Weights of a small GPT-style language model, trained from scratch on English Wikipedia.
Size: 13 layers, 7 heads of 64.
MLP neurons of a small language model. Each row is named by its layer, matrix (gate and up: input weights) and neuron, and shows model dimensions 197-260. Each number is 200 + 20 x the weight over its row's rms, rounded and kept within 0 to 999. A neuron's up and down rows have the sign that makes its largest values positive.
A block is one neuron, or neurons of one layer that tend to fire together. Before each block is what it responds to, as a language model described it from the Wikipedia text at the highest values.

Span-closing tokens. The final piece of a code, unit, or phrase just before punctuation, e.g. database IDs, IPA slashes in /de/, units like kg.
L8.gate1088,193,226,209,206,196,176,179,178,227,187,197,201,207,230,227,214,200,221,151,204,212,232,222,206,160,198,183,182,206,199,210,193,202,193,175,200,226,223,254,218,173,199,199,188,219,187,162,229,210,181,217,230,180,172,206,212,220,210,196,198,169,207,206,193
L8.up1088,204,198,204,180,198,197,199,224,199,167,217,251,195,208,202,194,176,203,208,168,185,199,208,209,218,223,213,198,162,222,197,207,195,215,189,215,181,191,200,202,208,197,198,238,201,191,191,217,203,194,209,218,219,200,190,208,207,199,202,197,190,174,218,207

Mid-number digit chunks. Digit chunks inside long numbers and codes (ISBNs, accession IDs, coordinates, postal codes, table figures), such as 006, 290, 586.
L6.gate31,261,198,180,204,206,217,253,209,230,185,196,207,213,226,186,195,179,216,258,174,181,198,213,185,225,214,229,186,196,212,205,199,209,196,184,220,219,185,221,202,211,183,215,216,201,211,218,220,208,199,187,222,187,193,177,240,237,234,199,158,227,192,200,202
L6.up31,221,240,178,209,210,189,207,231,200,205,212,215,212,172,212,225,202,178,164,181,199,181,223,188,226,222,197,204,223,204,174,210,220,195,224,205,207,240,183,197,191,182,194,163,190,205,197,211,259,239,206,174,189,189,205,225,223,184,196,202,162,196,232,186
L6.gate38,212,216,181,195,196,212,193,180,181,140,180,157,202,198,179,206,191,170,199,188,176,182,216,176,180,185,196,188,185,191,200,194,212,163,256,202,180,224,209,222,176,178,171,206,224,211,220,200,176,188,188,147,204,196,185,188,207,203,224,185,213,197,193,199
L6.up38,226,178,194,198,164,201,192,180,197,202,190,215,154,246,175,203,161,156,163,194,216,165,231,197,244,228,188,216,224,182,198,226,202,218,201,187,213,191,188,175,171,209,197,169,174,183,207,194,185,218,177,179,199,178,233,204,187,203,214,204,202,191,160,188
L6.gate72,182,205,200,214,213,213,199,182,195,159,203,186,178,182,210,216,214,184,183,215,210,240,215,204,190,187,153,198,192,180,199,179,181,177,164,209,212,229,214,195,187,197,197,225,167,214,193,200,208,195,184,205,162,221,226,190,215,222,195,223,213,259,178,179
L6.up72,202,167,233,186,176,210,221,190,203,193,171,211,205,203,241,204,158,240,172,176,196,205,195,217,212,213,189,202,218,193,208,212,152,159,179,220,221,200,197,203,233,219,204,190,186,212,180,220,212,225,170,234,212,226,194,217,189,178,215,171,187,204,195,215
L6.gate280,202,233,217,223,216,195,192,195,197,194,205,204,190,224,185,214,185,159,191,183,196,200,184,187,196,194,197,173,191,212,208,214,204,225,222,191,196,157,195,208,200,211,195,211,219,206,205,196,216,216,193,179,213,221,218,233,236,218,216,237,220,199,191,184
L6.up280,202,187,212,194,181,196,204,202,161,204,225,192,171,241,133,217,167,220,191,183,202,212,198,187,178,234,178,208,191,202,195,182,195,214,217,203,184,168,220,218,160,203,177,213,178,199,206,189,218,225,221,203,218,211,223,178,200,208,206,211,205,175,159,200
L6.gate289,199,188,182,155,181,178,198,200,195,210,249,194,199,207,176,236,225,214,190,189,175,209,195,150,188,195,188,196,200,186,186,187,218,201,167,202,226,207,215,209,204,191,220,217,193,153,181,201,210,201,220,202,187,199,204,186,208,205,162,214,232,230,170,221
L6.up289,189,192,188,221,237,218,208,193,171,189,182,198,209,216,200,202,225,199,199,188,226,218,208,204,190,220,211,229,182,181,190,200,228,212,187,202,174,214,207,208,189,205,193,220,173,167,194,212,186,203,218,205,212,184,202,187,203,189,164,165,185,205,189,204
L6.gate455,210,200,202,177,190,168,175,185,220,238,191,215,197,212,211,177,193,158,220,189,190,184,172,195,204,188,200,212,200,205,186,217,208,210,176,221,194,206,224,211,193,175,202,182,247,203,194,166,196,219,201,193,195,187,183,255,212,147,230,222,201,227,190,190
L6.up455,206,202,152,211,183,169,173,206,219,218,203,219,193,277,233,185,196,198,171,190,220,189,198,185,206,176,162,235,196,212,188,238,168,172,201,211,178,195,173,180,208,189,184,187,162,220,208,190,194,209,208,231,195,189,211,191,200,209,204,228,222,217,195,191
L6.gate574,207,197,210,166,201,184,204,203,216,204,182,178,185,220,186,198,186,181,216,184,174,221,205,196,215,201,198,224,186,190,193,231,239,204,187,201,229,202,225,193,229,172,200,230,220,198,183,192,170,168,214,197,205,204,204,194,221,241,183,202,209,160,160,238
L6.up574,214,187,187,190,216,180,193,224,215,204,194,172,186,218,163,208,219,220,229,187,172,191,222,181,221,202,216,228,190,217,182,220,254,200,207,204,213,191,206,195,204,195,193,199,176,210,180,179,171,197,184,222,210,201,219,168,178,256,176,214,213,177,157,214
L6.gate743,143,186,176,187,197,201,182,203,179,217,189,179,205,205,236,167,187,208,176,190,212,201,171,216,215,190,170,165,176,177,185,203,193,244,213,209,252,215,217,202,176,176,193,189,185,172,207,167,196,204,221,204,211,186,183,219,214,244,167,180,232,211,198,179
L6.up743,223,179,209,195,194,196,208,250,194,162,225,213,206,189,202,166,200,230,193,187,207,205,217,193,197,183,199,192,150,218,200,197,196,217,202,192,199,222,199,201,227,212,184,226,189,213,231,229,229,220,238,213,200,195,238,201,190,196,202,218,225,183,164,177
L6.gate770,177,172,197,177,194,200,206,205,206,188,211,179,231,216,188,207,218,218,199,160,212,223,183,219,180,180,170,261,192,197,215,206,225,213,182,167,225,229,215,210,229,222,210,229,208,181,231,194,212,222,225,189,180,221,194,234,204,173,215,216,174,222,205,210
L6.up770,197,213,209,195,202,189,203,164,198,192,158,163,196,218,197,214,211,193,211,188,173,227,216,209,198,203,208,215,180,202,186,192,216,186,205,196,202,205,172,207,179,212,180,171,166,200,203,230,200,181,182,188,225,211,195,204,205,192,209,181,209,214,194,194
L6.gate803,198,158,178,189,198,209,185,211,203,201,184,203,217,204,211,188,188,204,232,188,191,241,206,174,206,188,184,207,227,215,203,202,206,238,223,218,248,167,186,198,221,160,239,210,211,178,221,172,190,212,223,209,236,222,192,181,210,216,174,195,175,231,201,183
L6.up803,206,150,200,159,219,204,222,230,186,200,186,223,222,183,166,219,188,180,210,177,173,242,198,200,211,223,160,195,257,193,202,212,202,202,212,205,223,165,196,201,210,170,241,202,231,207,224,215,167,216,204,222,215,172,212,179,220,199,191,216,193,217,186,216
L6.gate818,178,188,219,212,193,232,203,215,197,235,223,200,229,187,200,215,204,219,200,188,175,166,177,203,189,209,227,210,197,215,170,203,236,239,175,214,215,215,176,199,192,176,209,179,183,205,195,209,188,209,215,210,199,182,217,217,221,229,186,201,199,192,201,214
L6.up818,195,190,188,203,208,229,212,184,194,198,203,165,236,212,193,213,225,184,173,183,209,186,180,188,215,214,182,152,156,196,177,182,224,220,174,208,202,185,219,185,188,196,187,243,183,181,198,172,218,211,204,190,211,208,221,213,174,215,187,228,206,178,217,221
L6.gate949,202,221,170,180,222,204,207,178,224,176,204,205,187,258,255,222,220,181,144,180,222,207,226,203,199,224,221,231,205,189,162,207,205,189,180,206,204,237,210,177,166,194,226,271,190,221,195,207,180,197,152,205,204,198,216,168,205,216,210,190,220,179,208,207
L6.up949,191,189,179,176,214,189,211,169,240,169,162,193,172,259,211,203,220,210,194,244,180,220,202,201,194,174,160,195,225,222,177,181,200,161,237,230,208,172,212,176,195,192,222,171,219,217,203,205,207,207,165,220,176,214,218,194,227,168,223,199,210,215,208,157
L6.gate1003,188,184,157,208,226,176,174,199,211,161,169,212,237,190,211,228,207,210,224,183,208,205,198,221,177,192,160,222,204,213,215,179,182,189,205,198,210,181,210,206,173,194,152,201,229,203,251,226,206,216,196,186,189,188,184,178,221,212,207,182,168,195,212,192
L6.up1003,179,182,192,201,193,243,195,214,223,182,218,224,222,168,180,201,190,225,209,201,225,189,177,201,228,251,158,215,196,212,176,207,187,227,204,182,207,212,192,208,150,223,182,210,193,231,205,239,197,209,221,192,185,196,208,200,181,196,207,209,203,186,232,176
L6.gate1117,214,175,210,214,168,218,170,162,222,209,201,181,180,188,207,195,208,206,152,227,224,181,183,200,183,212,206,222,192,230,178,196,180,222,190,203,214,198,239,226,219,194,218,218,226,222,216,168,188,205,182,177,229,248,198,185,236,163,187,191,202,201,200,203
L6.up1117,212,208,200,204,199,212,215,195,209,163,204,221,173,153,213,212,210,250,161,217,211,148,190,200,201,187,229,194,180,194,200,180,183,197,201,198,229,206,239,214,202,221,186,212,219,190,216,207,166,204,221,190,180,224,226,208,238,186,208,197,178,167,209,224
L6.gate1156,211,164,227,203,207,162,195,187,233,181,187,228,215,167,219,208,217,172,187,224,223,177,233,213,200,189,199,186,172,232,191,229,191,205,193,179,216,172,199,254,223,200,206,208,197,194,205,224,209,223,193,219,189,188,199,164,183,194,211,227,249,179,218,183
L6.up1156,209,179,177,191,179,219,210,232,198,170,176,193,228,185,179,166,175,221,191,228,200,208,222,197,201,191,188,172,175,181,200,189,180,190,169,198,204,211,242,207,194,177,214,209,193,173,210,196,244,171,222,184,225,194,234,187,172,208,204,204,206,203,194,242
L6.gate1207,197,234,207,198,174,164,180,162,194,201,177,189,197,191,179,178,214,190,227,188,198,206,197,195,241,196,183,191,174,183,193,224,191,216,190,200,198,173,168,177,190,220,209,196,157,156,225,200,186,191,149,209,179,193,225,167,217,197,193,216,228,243,180,199
L6.up1207,190,182,210,213,246,213,193,193,183,170,216,207,174,200,187,197,200,230,189,176,191,221,207,244,190,203,234,192,210,169,202,240,206,220,190,201,180,173,204,234,196,207,195,229,171,185,186,182,223,180,260,186,194,184,212,210,218,234,207,224,191,194,192,204

Long ID number endings. Final digit chunks of long identifiers such as ISBNs, school IDs, NCBI/ChEMBL accessions and precise constants, plus weaker hits on tokens right after numbers in tables and lists.
L7.gate107,208,211,194,179,207,173,185,246,211,206,204,221,214,207,189,189,200,209,216,235,180,183,206,206,219,201,161,210,192,197,227,192,203,197,216,206,230,208,182,209,210,204,215,204,190,191,226,223,221,197,206,170,199,189,170,187,197,206,217,187,197,203,232,218
L7.up107,218,213,195,228,196,175,192,199,180,194,228,195,163,190,216,162,199,214,198,202,218,153,182,191,225,177,168,186,201,202,188,198,201,184,188,206,214,201,151,211,174,208,188,251,219,237,204,171,200,198,192,201,200,186,186,201,178,185,204,232,193,180,192,167
L7.gate282,209,197,203,199,218,257,207,187,223,218,208,204,175,215,178,227,209,206,201,184,216,192,196,224,176,209,195,186,205,193,190,220,185,203,202,220,197,218,231,228,187,204,216,188,168,246,197,205,216,201,194,215,204,219,218,170,199,195,181,227,226,193,183,248
L7.up282,181,193,167,206,190,183,194,205,207,231,194,202,234,178,172,181,208,212,184,207,192,194,172,234,209,193,186,191,199,193,165,205,202,226,190,219,216,207,194,208,183,243,189,217,188,179,214,212,211,210,210,185,198,200,248,213,212,219,217,211,228,194,191,185
L7.gate369,151,209,189,186,214,170,177,175,222,215,203,210,187,195,210,201,190,212,189,220,166,167,193,209,221,161,196,205,246,198,165,193,178,216,188,194,199,232,231,210,212,156,177,226,193,206,233,184,232,218,195,181,227,227,223,197,199,177,206,236,221,230,168,208
L7.up369,173,199,180,201,225,194,220,199,178,199,183,169,174,196,261,221,183,182,211,181,211,211,201,203,218,202,205,197,186,231,181,197,206,186,197,180,164,223,178,247,180,204,202,191,200,219,205,206,199,188,180,223,194,201,195,238,217,223,171,211,247,211,185,192
L7.gate483,171,189,178,183,209,197,192,206,249,215,190,194,214,205,216,194,197,187,179,209,196,217,215,174,198,151,217,223,203,197,223,222,220,203,207,203,214,186,195,196,204,217,180,200,177,178,201,175,215,175,176,183,178,186,218,162,191,194,178,230,237,196,189,186
L7.up483,233,196,212,202,206,236,221,185,204,221,186,182,220,200,219,162,196,179,208,224,214,194,202,190,226,210,163,215,155,210,206,189,196,214,232,196,225,230,206,222,198,163,226,242,196,226,190,216,192,179,193,210,159,194,193,195,216,171,202,166,221,218,194,210

Track-listing number periods. The period after a row number or in a "No." header in markdown tables (track listings, squads, e.g. "| 1." "| No."), plus header cells like Year, Length, votes.
L6.gate7,184,189,243,209,204,192,189,234,224,204,197,187,190,218,172,211,242,194,211,218,198,211,226,193,197,217,181,194,209,159,195,178,188,181,189,183,212,191,160,246,187,198,210,212,154,228,203,192,173,217,199,224,184,221,190,227,213,202,178,216,230,189,180,198
L6.up7,186,188,236,181,215,217,214,202,214,212,196,201,237,195,210,214,219,189,209,209,184,224,192,202,194,205,224,177,197,194,198,169,211,231,192,200,192,174,195,212,220,192,189,206,197,183,198,193,211,217,158,212,176,182,195,244,195,171,188,203,183,211,205,214
L6.gate143,209,205,152,178,178,174,197,195,174,188,204,209,212,181,236,215,204,191,185,240,211,209,199,219,235,196,223,227,219,206,218,169,202,226,193,193,206,208,147,213,194,178,199,229,195,189,177,204,193,196,182,200,205,212,182,229,199,240,217,187,223,206,197,233
L6.up143,180,226,148,175,205,190,201,203,216,183,201,254,174,196,234,218,216,237,181,188,204,194,217,262,192,233,198,206,246,213,171,198,199,213,225,217,200,194,209,155,162,207,209,223,189,225,211,221,222,222,202,209,186,171,189,220,213,251,202,173,171,172,206,202
L6.gate176,188,213,202,218,205,212,168,206,193,205,194,202,193,190,205,231,227,197,179,215,216,204,229,171,206,188,177,186,196,194,232,186,154,234,210,186,245,188,179,243,237,212,213,174,204,207,190,206,201,166,195,212,229,226,211,230,205,220,183,183,151,196,189,211
L6.up176,213,161,171,209,220,213,183,221,183,215,237,186,206,203,206,164,194,207,212,199,199,205,180,160,199,199,227,210,199,229,196,214,235,176,187,191,192,189,205,162,224,205,191,244,152,241,191,228,223,224,208,186,185,213,217,161,210,190,188,158,147,186,176,209
L6.gate205,224,236,215,197,197,160,203,192,208,177,208,201,178,223,175,208,203,177,203,191,198,225,248,169,198,203,186,203,220,191,187,237,212,226,168,216,183,205,229,216,169,217,199,187,183,194,225,241,206,194,197,198,222,222,213,183,244,217,190,188,219,219,211,183
L6.up205,170,199,155,187,204,186,163,209,219,184,214,211,187,202,213,210,215,217,187,181,201,220,221,163,189,148,163,195,195,181,229,206,172,186,194,195,202,214,238,210,180,216,180,191,222,217,185,216,207,170,228,209,214,216,180,229,185,192,193,220,188,230,214,255
L6.gate222,159,196,207,171,229,154,186,199,193,197,196,220,199,184,192,172,176,189,201,205,191,179,202,155,185,200,202,191,185,203,257,149,216,234,200,197,207,176,199,184,201,215,176,184,213,225,239,205,222,217,195,251,215,193,199,185,184,222,206,210,183,209,178,206
L6.up222,193,160,171,196,219,202,187,186,193,225,237,201,189,193,205,189,188,173,199,191,198,197,244,210,188,202,213,199,193,177,208,223,217,194,213,211,192,201,196,175,191,226,168,205,197,182,184,240,202,178,214,172,201,191,213,176,191,172,196,195,235,171,232,192
L6.gate281,202,219,177,215,220,222,183,174,198,211,230,195,230,172,197,231,205,191,205,190,202,189,180,190,159,167,188,206,222,187,181,180,179,237,179,176,199,199,167,221,182,205,186,213,200,214,237,199,181,233,173,217,177,190,194,217,227,194,216,157,200,201,189,202
L6.up281,199,220,201,233,207,219,190,157,204,212,188,209,215,161,214,222,213,220,224,204,220,203,221,175,188,198,203,217,193,212,188,219,215,212,198,204,226,176,192,220,179,206,219,177,195,225,175,207,177,211,190,212,181,226,228,208,176,200,212,225,177,211,181,197
L6.gate453,175,222,207,212,221,174,150,195,198,195,196,234,212,195,211,185,182,188,208,214,228,189,208,187,210,186,189,233,188,168,179,193,188,220,210,218,215,198,194,199,191,172,219,186,228,209,204,192,227,239,220,198,199,217,156,241,185,224,207,231,227,215,192,258
L6.up453,194,223,193,215,225,152,210,214,180,209,178,208,175,194,181,194,202,197,193,214,187,172,202,218,179,190,208,174,169,199,181,168,198,196,240,158,231,153,175,208,206,196,140,204,229,182,194,208,203,208,186,167,211,200,193,218,187,185,228,153,181,194,191,228
L6.gate646,185,232,223,188,154,168,204,151,204,222,192,216,221,212,232,211,239,195,213,183,194,207,210,184,194,191,167,210,188,160,200,215,234,189,220,180,220,213,186,168,185,210,218,182,211,219,199,198,192,221,197,207,166,227,194,208,199,198,200,187,216,187,237,227
L6.up646,217,200,215,192,174,241,205,174,183,233,189,216,241,213,223,208,219,173,222,219,193,218,231,201,213,160,204,225,210,210,192,176,203,206,248,215,204,231,230,167,199,178,252,202,176,193,186,198,210,194,234,212,202,208,194,192,203,221,188,252,193,242,180,212
L6.gate785,233,224,184,188,195,188,194,228,212,203,189,186,228,167,199,179,207,216,228,212,214,210,194,199,241,201,202,223,215,190,216,198,223,223,199,183,198,174,228,204,216,215,218,229,180,239,185,221,183,201,173,202,211,185,193,191,157,186,189,219,222,216,193,207
L6.up785,200,200,178,206,185,197,224,162,206,219,195,204,189,219,190,200,221,197,198,182,198,228,202,195,194,164,193,203,194,208,183,201,233,196,184,179,186,188,191,206,185,178,206,204,207,234,184,195,207,185,208,209,203,183,220,201,185,230,216,212,253,212,182,200
L6.gate799,208,217,214,247,189,230,170,169,177,192,228,189,245,242,203,201,219,209,218,212,216,221,208,161,180,206,206,213,217,195,190,222,223,213,209,169,193,184,194,189,183,173,152,208,202,212,224,188,195,184,194,188,199,217,233,188,201,204,168,186,195,210,193,251
L6.up799,212,172,164,195,218,219,159,209,183,204,218,217,193,197,212,228,199,227,199,201,212,199,162,176,200,215,190,186,220,212,231,189,204,214,208,176,213,204,184,190,194,220,180,203,176,186,212,237,181,210,224,192,231,199,194,232,176,189,200,177,196,219,186,186
L6.gate819,200,233,199,213,205,193,195,200,231,207,183,249,223,196,214,219,207,211,222,221,216,204,194,166,190,190,204,211,210,204,188,191,172,218,197,185,189,189,191,174,162,190,177,206,187,203,172,193,189,173,192,195,158,242,208,218,173,221,195,161,196,222,188,221
L6.up819,185,180,177,192,208,200,162,184,189,210,197,216,215,169,232,216,236,195,210,193,178,217,232,176,196,177,173,203,227,202,189,203,219,192,173,199,188,159,211,207,202,202,193,202,184,210,206,174,210,218,216,209,148,210,223,191,228,192,204,181,189,196,172,216
L6.gate853,206,172,211,217,191,171,182,175,207,191,177,248,196,196,209,187,178,202,201,195,210,201,195,166,223,193,202,196,180,203,197,205,173,188,166,242,184,207,229,186,214,212,225,174,187,236,222,190,172,182,207,230,213,203,225,208,183,200,188,194,173,213,209,193
L6.up853,197,227,197,223,211,182,178,247,205,166,192,202,226,164,214,223,183,206,232,193,216,203,219,199,211,201,203,222,175,246,217,245,205,198,177,194,212,207,218,206,194,217,205,176,239,193,188,217,170,224,207,221,189,197,207,193,169,203,204,211,183,196,230,190
L6.gate889,212,218,155,168,195,143,166,194,197,176,214,206,197,225,179,226,211,225,238,228,243,205,213,197,221,162,196,220,180,174,208,214,180,179,216,171,180,187,237,209,211,177,235,190,214,175,188,170,229,166,178,191,218,210,230,206,187,201,231,176,190,212,227,225
L6.up889,171,193,171,182,164,216,165,219,201,179,207,193,216,214,212,219,195,222,173,199,181,194,199,219,197,173,222,227,225,177,199,193,199,192,203,199,186,199,229,176,184,229,196,150,186,180,191,206,185,172,192,228,205,214,217,219,209,239,229,189,200,205,197,201
L6.gate1036,170,204,178,222,210,175,203,157,195,184,149,228,195,216,190,186,188,209,201,175,209,190,238,204,197,184,213,232,238,218,185,171,207,181,213,171,189,191,226,200,187,213,184,247,201,203,170,152,208,223,183,208,168,182,215,201,188,214,182,207,201,178,221,222
L6.up1036,195,200,203,197,196,188,206,196,183,176,184,188,161,208,221,193,202,223,160,159,207,206,220,200,201,176,194,201,204,216,202,182,197,243,204,163,208,226,201,229,179,226,220,209,214,221,213,202,203,220,175,202,199,196,180,203,195,237,185,219,204,201,188,211
L6.gate1114,170,203,161,170,205,187,195,181,199,138,150,234,206,197,264,206,198,221,160,180,196,192,162,208,194,191,169,216,199,217,183,197,166,223,213,188,228,200,221,170,177,227,181,161,229,199,197,191,218,205,146,217,158,177,177,228,192,217,225,158,228,187,198,179
L6.up1114,208,197,204,174,195,210,181,214,246,191,182,192,191,208,194,208,231,175,187,174,207,236,211,202,213,142,194,207,212,164,178,207,175,215,180,196,218,212,217,190,196,204,181,179,225,227,196,184,227,208,195,207,175,134,184,249,192,222,220,180,231,196,202,231
L6.gate1182,213,179,215,199,157,231,191,188,223,183,182,207,165,202,197,208,232,221,205,252,208,194,209,208,200,188,187,198,205,185,185,227,221,203,205,218,201,193,173,183,194,216,208,174,195,251,162,180,210,188,231,194,197,209,187,156,211,224,192,199,198,174,229,170
L6.up1182,196,210,202,233,180,195,172,184,234,202,216,187,156,206,218,212,183,231,211,183,179,200,203,165,211,183,155,205,190,174,177,222,200,211,220,227,191,203,227,223,175,212,175,219,212,215,209,196,226,217,202,184,188,176,207,199,204,203,165,172,225,171,180,209

Period after number or initial. Periods right after a single number or capital letter, mostly track numbers in Wikipedia tables ("| 1.") and name initials such as B. J. Habibie and W.S. Anderson.
L7.gate139,217,192,214,175,175,196,214,202,219,171,190,223,197,204,175,219,211,190,200,197,200,216,153,208,187,197,194,201,208,212,190,190,169,201,214,190,182,213,218,199,183,174,205,190,214,178,189,239,193,219,196,185,204,225,194,190,212,176,154,201,212,217,210,208
L7.up139,180,161,194,190,227,207,176,188,190,189,211,229,194,200,212,188,203,174,208,182,189,213,206,189,216,210,206,216,199,225,202,199,219,223,205,192,203,220,201,208,204,160,220,175,179,187,204,209,203,201,195,176,193,199,190,196,220,233,203,195,214,143,202,189
L7.gate471,223,221,176,202,209,201,192,209,175,169,215,218,196,248,187,192,192,193,193,201,199,185,194,176,159,178,182,184,190,151,214,178,214,185,188,199,174,192,170,195,172,203,170,214,227,180,205,223,205,211,222,202,196,209,196,227,216,183,207,175,209,192,189,193
L7.up471,202,184,184,176,244,196,247,218,141,218,194,187,196,201,146,235,197,210,217,195,179,176,178,187,186,180,209,177,165,226,216,226,200,224,200,189,206,190,223,193,181,215,169,164,228,182,244,227,236,199,264,178,194,187,213,196,168,173,180,198,208,224,218,197
L7.gate621,197,194,196,213,182,213,156,173,203,194,186,191,205,189,215,188,192,195,244,194,185,152,198,182,178,209,210,194,194,199,205,215,219,178,189,191,204,201,194,192,202,237,180,216,202,221,223,182,223,190,204,220,171,243,215,198,213,226,177,181,209,202,208,194
L7.up621,177,182,192,190,199,192,159,173,177,172,202,200,227,187,204,212,216,170,208,209,213,198,167,212,189,185,162,221,198,216,209,167,222,205,197,205,215,212,204,198,187,174,204,189,226,201,214,216,215,166,220,197,215,173,175,216,190,208,228,184,196,195,210,227
L7.gate1008,183,187,190,187,213,217,177,163,245,246,177,195,153,209,161,178,193,188,179,166,187,180,211,202,202,184,214,208,204,232,249,239,184,187,205,203,215,159,210,181,177,220,209,181,197,222,192,219,178,214,191,192,194,195,196,189,229,210,196,192,193,189,183,230
L7.up1008,243,194,176,184,176,186,154,170,183,217,212,214,234,182,196,232,208,203,192,194,187,221,201,219,206,206,186,241,241,197,184,219,194,200,221,223,208,198,147,234,216,202,229,171,231,177,184,186,223,215,166,198,216,161,207,198,190,221,226,204,230,229,185,195

Units and spatial positions. Unit abbreviations right after numbers (21 in, 270 m, 20 GB, the × in 64×40) and spatial position words in descriptions of objects (in front, on top, topped).
L8.gate171,188,213,186,161,180,187,208,209,208,222,194,187,216,208,221,217,253,221,241,195,188,198,220,172,181,172,181,240,214,204,226,197,234,189,183,189,201,219,206,195,195,230,170,192,167,195,204,163,194,231,237,217,224,222,188,198,223,192,179,221,204,180,190,220
L8.up171,214,155,195,162,194,163,182,178,180,190,230,181,222,251,180,219,204,214,201,158,204,194,168,207,202,177,181,264,221,187,224,195,180,227,184,158,172,201,219,175,178,234,192,198,219,219,234,266,220,213,192,201,215,235,217,213,201,212,186,173,191,175,201,212